config.toml
norm_place = "pre"
lr_head = 0.00826
doc_mask = true
MLP neurons of a small language model. Each row is named by its layer, matrix (down: output weights) and neuron, and shows model dimensions 0-95. Each number is 128 + 32 x the weight over its row's rms, rounded and kept within 0 to 255. Numbers have three digits each. A neuron's up and down rows have the sign that makes its largest values positive.
A block is one neuron, or neurons of one layer that tend to fire together. After each block is what it responds to, as a language model described it from the Wikipedia text at the highest values.

L20.down21:102118096115174146142125154108122162131139154134158114173180155135097100107146133186109155145109093182109117119125152138051096115051116148186129099101118077106120109096143159107094134101140102141151124131081162147121176159139148077134168070131134128177140097115159117116165122103107152155
L20.down77:126142145113154065067122108075116197181194166155065104166098112132122143164114100167068096106080156156083086102160174136153141130072151115104185125134138174088192127127100118136106176119133191146175154155176115080113139075150077156141102131110182141119143102117126138112088165133107103157
L20.down181:139134155136189155164145194118104152115144163158182158172108095079137149154091105087156123069134144137096118086184107089097142141127080105160145126154110122128133151137160236135112131092174116142133139080088165135143140111061142080104186119183153138119070116070138168163107119108138078170
L20.down544:112130101133164140163132205154114126140152131167145137161144080131063134100129083146109056109087121114175142098138082085107126148156079098142095099120168127123112146107138155086174098138114109122143178106081127114150137133117119163105130149138089101158108152137160142146151099093118155150
Mostly "and" (sometimes "or") linking two nouns or adjectives in a compound phrase, e.g. chemical and biological, mother and sister, Latitude and longitude; occasionally table pipes or word fragments.

L20.down251:111091118197137119117076059122115125132101182055185123118187113133112083113152105126138161086150126077141123126083077167161114072137119109131092107060113057127147098136087139112134101135070122095167105165131079091083149119138044182057175105098156175148112169133169115141107166153112140099
L20.down350:165124123142122156152085198119133119090141077104139131148133139159138127116101150028135140093071106066121151064113097198108148126065081138069138130109067090153055097175056190103174135158177165121137081166121141102069142105167153140114106107103117156138132131073100126062135111108131062114
L20.down371:140163149129151130140175167072148146098101122069149177188116102127113156084094154126114118101169129119173147152143133091103139151123145128116104117125147094119075116132115085162123149142123105117121080156072093154121149104097140058124121104135094078138133123164096088078111074192115130131
L20.down478:116112109133139142143122160087147124112139145111158110070148121081135113129075129132108132183143137057154146143146124091091169110117096139159127101173085071067138096141135125092128138075092129196170104190044114147087140152133142079167112127106126043080155093082137112174141084138109147109
Mostly the space before a day or year number after month names, "On", or table pipes (October 9, On 1 December), plus "20" in year ranges and mid-word pieces (W-ond-er, tr-ad-ition).

L6.down3:115092165126136135173176086147171101101100167148106101208115200146119166146107114104148086098105156117111081156137079100171073157101141183077147188189154134178129135138136147109083057167116065113160138117112131143134141129113140102170149148146089152117130130186116110163183159081153092127
L6.down202:094092146149105140136176042205162113099105118167091126135160120174116127133161122083105182110112092065107090198119162105080127118137106142094110074114119215066135162060136118186152161132109076153128136122108146088117144086115080151152092116138088108128116139113138115089065093111104087137
L6.down250:116127160089129141163147101063131106114088128138153130129121114103124129110090123127153098123144115058131127111120098097087080144169133098117085156130174107106183081134135175157074184120155123138148080115089060140103125153098105118095123178147146104136129115125115086115127171132117122164
L6.down286:175124125097093190146123134151075167127147162059116170140127115152136132146136088102149126122151065183058131148188113165094089208136154152095113168126134075142153082161146124148171144178155153180117154100100160076175108187174117123130156185150083158144140161113114153107051083142126152094
Mostly "and" after a year or date in "between X and Y" ranges, e.g. between 1899 and 1900; also year-colon list entries and word-start pieces like play, sup, pol.

L4.down289:130102147131101111132136137085155099178082165142119131154169074097124159114123088084127111105145139152110191115119161120123134126131123175048094101144085154122104126181096120121122147172141128084210148076120083092176113107108164118020193121087142133134132137151127100072071128121099149157
Fires on opening word pieces that continue into longer words, like act in acting, active, actual, and be in being, plus year prefixes 19/18 and month names in dates.

L20.down12:124101114139121135106131149135151087155154135140094135103211129086107068102112207173124122142124159123137162118098195152154134145130071164119081158107160160108167144083123109117147142109096118073153125085175129104149125153086097171165066131083121171104134152095120152189152146122138120130
L20.down67:089099130187082159112162105103118174135178147084100135154101138164120124145146089126110152146160157123070134146126132084113129130153075161118159121141137093116141145106119071122096139190074102141163142128057082126128098157147097132150099069120072122126125191131113095128143146151122160120
L20.down81:156160170131089204215119148177147142101124126090112115177149109175111115153102103116076080135159112143161185130149113100113146106147098145099116145070151021079152177128088133100122125107152141080116144106134108162121124154084156121106125159152158148123115145128124120025074137051135064122
L20.down104:158129111161119157131166118169103207134122094135243132149148127148131125120132142104163107181117167155169142179137137184189136101110187095215136163062124112121108140116150118141147179113055041135137087157114135117115144147124114117143112131125168137109103094139103109076120150080094123107
Decimal points inside vote-share figures in election and statistics tables (9.0, −4.9); weaker on mid-word pieces like per-c-ent, sug-g-ested.

L6.down49:119172141147087095161143105164161092126107108101183140104110153137149136097135144125053112149159151130144148137152114101037157104058096148175167070177079094114080132132104102189118128125105115137146178112124178138077116099113096130170113105156127107139147098117128172090088100086059143109
L6.down114:098113137096164134070130174126127132171189133119068124164114111145121119095096108110092124129083181083151109094134094143127127151125126093107133096147213032105129116129135150095186121138138148122096117124113119122082123159108155152105159074105113120164136161080177179124134083119136175134
L6.down152:131185100139167141116124178207146172110137108088145138097136137082130124141146084077092114152187108151137107123079189206138138146064106134166133083134089130134111092086170134121132133106118106198123159045099163130072136165146111164135047149120161078166128169218095134117117099140130112110
L6.down240:100138130148128116152163191172149176154118082133127086079111143096140149135113126140076146101084100117163200137148138094079128164163096115146133141148162098099136092131115156137161141099100103205149147092075140093081141170148116149131049121096121115151155150129132142094068106109119143105
Word-internal pieces, mostly a vowel followed by n-consonants, splitting names and common words: "ann" (Hanna, Britannia, planning), "ond" (second, pond), "ug" (suggested).

L6.down19:155115206140189129091177095098100088110154117073153051147209080172080096089112149048145087108101137106152109156167147140165117142139091131115172109122147067083138122130103119137147092162124106125200098125135164141136093130142150099164140111073100138111114085123132122084142153131132103090
L6.down292:178089115134140141161193123119104102151063119150159090111196132178145164139161146142119114130079100130159139122105174082070131163133105144161146064097158110113162076086136098132130155113127162124196124119174139135175119135116131143103165090086124116110212098095142098079135122097058114100
L6.down343:098150105121118116152095117138106131167127097128130065100104116092165172086138163092102139121118140157063144110100111123136087142136099132120110091104103162150135117131126130155160183071165111100118118119168157075112095114102078139048164132173162107175100139155111180137135133071120113127
L6.down544:093200127090142060127148111146157186116167141182151133086157163066118212137074152129092093179177098161124095090067133170119129085113120096189206149129114124150158127125098160138174120129096158187073169106150104121112133071175112147140124105185150144116122120132123169149170095150097142092
The line break or closing parenthesis ending an infobox field value before the next "- Field:" line (e.g. "Genus: Daphnella", "(EDT)"), plus weaker mid-sentence semicolons and word pieces like "old" and "emb".

L20.down102:082165175128148105126111122062083126158125121124176078138166076139077102111135147076140092085163149142132111116086163189127104141133153086116180125188154202083168099109142123099162130166124101170155147159116120087079120111099136095122080189166175119102091118163133153123137138126105141105
L20.down336:159102155138064098171102094106089150153077135123213125123145114130148136118116135075143113113160156140112166129109123178165128178128130128104066180112123149172135007076120109113157160091043119097155158148112118163144099132141138096161126143112157061098192113141138170157148093127145110100
L20.down425:096141181111131144093193129120118146138108153077096106136143100116146098096100135090142091090136141172099146133110122108157136176123164127041139090087172165203175052115143072129098154149146132133112118120151116109169142160138187176153138104145169115143132113169207110135145167114148133083
L20.down438:155094040059150146182148090071179158169116114168094161193150089139161122187104169127110096129125119095103168092155174089082100141173141124170084119174161148158109099064110111151159169125108107143128128123133121117110129184145113128158140177125145119178104082136136143101152078089133177189
The last piece of a noun split into subword tokens, often just before a plural s or of, as in cro-p-s, t-erm, n-ame.

L4.down409:170121076153127171127111111096076087113097081115111149081122130111125186099194081097127150178126118056106160135173178158152132128110120120134132150162105151133152128182154125161204113115151144168199127127136177148151063173078119115169131127166136164107157120149160163076111110162145129087
Word-internal pieces such as ollow in followed/following and oc in society/associate, plus line breaks in spec lists and was after subjects.

L4.down137:108124129147118099150112137181109170070153073114217154128121165150138169122102093093072149131168151190079133116112122137087118079054090096167141108139108174164110122124156092117148086133118158228072160079098151110124129177148139135151099184147097165186181151167120134108088153126107137133
The word first, and also only and one, in sentences like "first appeared" or "score first", plus mid-word pieces such as enn, ond, inn and red (Penn-, Diam-ond, beg-inn-ing).

L6.down199:155130161117115136046169112157054115127147156111099060155129097194068121115149098123142129102157157118133105088139134096133156137151104125098169153107138101096063079190197076170131136135147109105097044150108114157191125155135136118135140121096115146158124124108048083110110126079105114156
L6.down281:173174091139094113074118115173087094178111123171148124122110099117123105142117148118081146163140150166135148128139143145117147130143134197043151095091110147121052127146171116152156112138088125164123136118104181100135143176096111149155125143091146165125175184117179173083087098094080049119
L6.down296:141167108120115104083120138165092093168093124164143105127083070101132135136135146112065156136146160155150157115129135131103108116152133213071147113084114109115057146127131134134163118118104128179109142073155165099116177165094124145150114162111154151127135194118169141060072118092099060078
L6.down335:107084112063110145131146142168127099135118122147136074136105134133087103130083106123142173173144219174182165084095152155134083075101115100101164153120094136085049097176151110162100143144119193121120104107106155105161106143097111112136097119098156122137115166138129135070098162125107101139
Numeric tokens of two digits starting a number, mostly "19" in years and table cells, such as 1986, 19–22, 180.

L4.down35:116141058165104131130151134183123147079173086122117138127177108168159156151080094170124129126104142087144100127078129105113122148160110135188102073132124159114104096108063130124145132112083106207076125112103078136091119167092150205175077158146107125180128164127121144137146108116112156082
Digit pieces inside numbers in tables and lists, like vote counts (15,8|90), "19"/"20" at the start of years, and numeric cells; also table-header word pieces (Res-ult, S-ite, Dec-ision) and occasional sentence-final periods or "which".

L4.down15:140162161099103139160135084102193137090105063168156129075153132167125178107104153098102055145129099136125175116176111184109128121136127098137176127154162128101072157108148164180191112095149149170192064114165106155115155106035134160169069072138156135122163139155138165084137108161143159119
Final suffix pieces that complete a word split into subword tokens, such as ity, ence, ition, ative (abil-ity, confer-ence, coal-ition), in any kind of text.

L6.down34:121135128122141200065110147164092146098131176086166144142114108102102103093159104131082136133138145129135139111147118112171139197115108119114155140115114138230168175136121160068110155118164142087132160116178127091126148161095160094063165098090127118121143153115121101202128082127096142122
L6.down124:126194113136101122138128158159132100133157156105167163107116183092177116147185166132108125160129112172165118119075188111094085147133176161198128163145093121123210170084143164161138140107200139091167153138165132132128129112132152170122124165159149170103086141144131092163139124145101136160
L6.down291:151134124125093145091113108141131110149146224141103072133100105129115094138130122111170067166113126121170139160136115120157107100120166142119131100078092125069094106147098090121085124165153128092088106154160146155117225159121154118160152159130120078114141114063106152085120124124129109150
L6.down516:137183074138103144052140150170140164154147152098142101121082110105091092167148162141097143081125158137139216117137119168163084145157188130118149088062099036158144120136069131136158134145100145218068132116183129122109103152198157146119070157178131140107116173182125145115089094096123139116
Mostly the closing quotation mark after a quoted song, episode or nickname ("Hound Dog", "Table Read"), plus decimal points, dashes and digits in wiki table cells.

L6.down248:128125141113107108115155097114080086138090155129136124141121168135133106148126124084120128124145140107125146157178079181104132134096152133104112178123125173088114083178096138137122106141124131143155153080155174119119112094147102111170096144106153127172110147127175129086113098096048114066
L6.down282:153123148163117126133117178155169149093105142101130135127084132099114175116096142135109100096123085189152185123128140163090177161137111088138101157144113126117114142125137122188162104130152142202114113055121123100136114131114087093133085168067134163169110164131148146094068133143114167087
L6.down356:087081115193168107126087111079127092104151183123138132134124151117133138156131182052167119107097107126148137095162161128181133182102194133092104149147151131105142121136171155126169124154140169146107155155127186096128154172132102147198138072187154112083106131110171148115134094127091094183
L6.down380:148131117168099101176169135129111170139135119150121145130111138164146094117153108103115051118144063144101162146196139073099120123083120130155150105121137141146106096158136158145139159145121112151135095144148098167096107159091143122121114105185167144156125107110083134146138110088108096160
Capital P starting the first word of a paragraph or heading (Professional, Politics, Portrait), plus Pr word starts, mid-word "erm", and sentence-final periods.

L20.down289:181161086137084119157136145172148099153187115139122168093108104170104136129074070082070117131131109180078126111108101124143130099148083129105116153099158186160164142154151143078069140147145072136107089120172145078112119120120131147109084076153143171156145063136079108175102174132108101155
L20.down292:158130116128124121070129154151168097122128088135124145157164173122098181154110132110072092145137116130099091145118127145145156136133129143000134094086135205062128113117114098181111169159112098130124133134116211114106132109119124088121125119137146149139174198115127156171148115110160133062
L20.down414:128165134087120171115124112174143114115095119103161126213181129131110151223066155113144138151149127184181094104117136146111101171167132114188182101056104193130192118139158132120145104133141178147143137160167196173122121145127136139143138074158099144126135119142115141155077158046096150152
L20.down553:092111139128093120107157129130179074059170123161105197131127114151141127158133041193103188112088106147122143148140162129107136057096157136127102198127108033145123175095080117130113094134125127125169183107123137092133133144165113171105106126145040112171132156143077102134180100149119153129
Ordinal endings and number pieces such as -th, -st, -nd, -rd (twentieth century, 16th place, second), plus year/date digits and mid-word fragments.

L4.down136:103115140058184123171112082067112085082125164201127123140124137131131135109105119169151127102120195086100114151109158118159127120153083155122123162079110108105159139102138084111110187158106189106114106104080093155207122130123085132158119131074138135152145088088115144128171145177118110130
Fragments inside a word or number, mostly the final digit of years or IDs (195-2, 197-1), pieces like rom (promoting, thrombosis) and up (pickup), and spaces before numbers in lists.

L4.down544:126166197144136166109079158127077139107148193129105160135093101075200100147129113168195148116131166124106124100155125166120074094165119096082066133156184151212221120172100143103147139124129151203141148134109133110139119160179153120085112151158150144084089118125083120158088159085140126120
Mainly "and" joining two nouns in Wikipedia section headings (Background and release, Awards and decorations); also possessive 's, and middle digits of numbers.

L6.down93:135109148124129070166162119121159087152082133163128173127152118166105139167126090150187126158170138179139047180151170168087143098091174121132147131110112126153143122123200117129127131196103151171108131125088116150118121129140166135097129125090117130205144069069139159133072128137186157094
L6.down127:121149077154119155125065145101133105119145100150107128134136100146180171127146143113154136061155149135134076124138164193121153101118096147136140124159188117100133128149189133168132109149125196216119126128124122173067127150173122167154046115128167132166082124182130144126114121146127131125
L6.down473:095117133158064146125128188098104093190117129136211146137112150078171161125148138163102175091163119154123137160129130106090122102133162044154123160135126127117152131194072126132184146160110189203115168136106122119128138181133122156143103120139188122168098125120131109114122070128130153110
L6.down475:108172112156104114126098136143128136108100168105132146183113086132113142122159112146143145039181167146158083153140133177137142096127108139160101129206181164086161144176199110157102116170110163188072124112096110116093164174126135148111116075080164130170117132155137121157108134139171141110
Fires on the opening piece of a word split into subword tokens, mostly Ad/ad in Advisory, Admiral, advisor, additional, plus Re-gion, Bl-under, p-ric-es, decade digits in 1978.

L6.down212:081151140130049109113143126152112078137137129114171127135204116110178172063113065137172086165140166140110127136112140111157141131085170067147147122179116100149146081123069130100146144165130134115103142173134136187144151105114173121118162120099097104156126138116134120137125144215139127099
L6.down274:127106079127190120176124101143140150123115171048169117177097172093171144164137127144069108085148139108129152123109089142116143149089078135121099126186126200082178144133121134124118125143164150085187138128148142133163120133061147091102222114170093162136149157137150093135109147128130130157
L6.down402:123138161106104104082143129132128125136139159158130117129143135103104131149179143054195163135177122177171120152161147171084166135111157147081123088172139171139127132116101120122136160116162104143118160172188124147130115176170134162091151127131059105143107170122157104116109056148142147100
L6.down568:104110090091135076163149119173122145127128102113207092174162153113148120134134170161118140142166176152132151101120086107098141165085088141123080137178098185144147106150108102153167160101113162069162151122135190166121133114102136102095163119184114128113094115144138138165135124057164180208
Fires on the first two digits of four-digit years ("19", "18") after "In", commas or parentheses, e.g. In 1850, (1872); also "final", "championship".

L20.down69:162180095118132130095155206179189130095111110171141101202115117059138116158171158126128127149153172155139145142125181144111092096157139173183106105179123160086117176113148124095153160101141147124079123132095125101112105173117112165151122097174129213167166174134129203109126158091126114117
L20.down249:155130109144166118161142124119089143121125204147155117097120153156130108112124127119067182114129138173127127164187195141100115152188139032089101133171160055146124144099185126093128164122178088157089130118150117198105169114121109132190129126133162133100155121099151151106148092166176084127
L20.down435:118116088074121170111153105181176170147144133126160148172144096101100118139118145175054098126102155194094086151169149082102090153149117122122147117124138193111126100100158109135095170072096151113176117119124148152085157147102124141139101162111127144139152165164150092119130171087162160088
L20.down465:181202081100113088097132187110134146138099139129127164154104116109131151155101177155111143158069159175092178128128145105112179085114133133131126158173165129111126141146145109167046132089074159179144129132165127132160150161134111142097070142101126146129130170154124099112137164123169200124
Short word-piece tokens inside a word split into pieces, often after a capital prefix, as in In-c-umbent, E-p-isode, In-n-ovation.

L20.down152:070101173100106119156176141161144186123178156082179154186155169179148110111056143113089155162119145186134123111147141104132122176084107127147114103074115112104181084142143098142107108101093144173131139142142092145108157137179171175115163166183131143126125134146117135094125165124110145125
L20.down220:149177023135125091101131115115129095151087166148144135104130151124118104134124192131163164102097140099110192080108113176145136170135100124162086094140181125085084129170104139141170178075106131137159153117095095104177142157134176037141134087087111110110165125129133129170110095075167166156
L20.down315:161101138204093033075156160101137165078106147103126137168201123163139082094168075129101159122135178131106086126151145142079124077109175140142122116126116125150116162160112131160101079121132178157093074069099151065143145161140205134113162188082070140142139123131129188153150107158116128088
L20.down322:136138169086138168147079090145139111113082119151122169172078151148134140121104210097168131134109121125129155136116126127084095127144074067169212057135132126152149170122125113139095112105121128083083090107118106077124120137169081136124200120077118156105159169149117152117179128130149130212
Line breaks (or a closing parenthesis) ending one "- Field: value" infobox line before the next, e.g. after Length, Students, Height; weaker on mid-word fragments like acc|ess, sm|all.

L20.down253:201144144128105167144097110100077144138114116113156078119166169082167154146121134155187142132205168148122140149101153118110196155161108129025128104000104147130113126129108130089131092158121104136103166165108150169141190084130124116113156141124135124147136112147110105120138119151117157149
L20.down359:152118180147147118142119102112133089113087139122144110101106074133178115112114117096131118124157094134134122115193122148135058149089223079116131068134148166206176083113145194112110144145152149148154138161105121143102126111066113103101139130150117084143114081157118074144129124119146122130
L20.down474:126155134076085143088120161120132164148173091131150176136056164119113119096124143140177152129193117128123148155177099177110145170121107086081129146125102174085126083142143151163142173099129122156216129133094073122111158125155095082144103109173148096128083132122123101195094101108153117113
L20.down564:144107135083057083117089114122097152139121129183130090124123110147110139072174099151175122048150128155100172131069135102117161103218178150090150104144166077135129133145150114134035125108137085132152120107165133147134123082042149119155087108116093109131161147131096047121121121121129121135
Middle pieces of words split into several tokens, such as Col-or-ado, Indep-end-ent and Ar-d-aric, plus "19" in years and decimal points.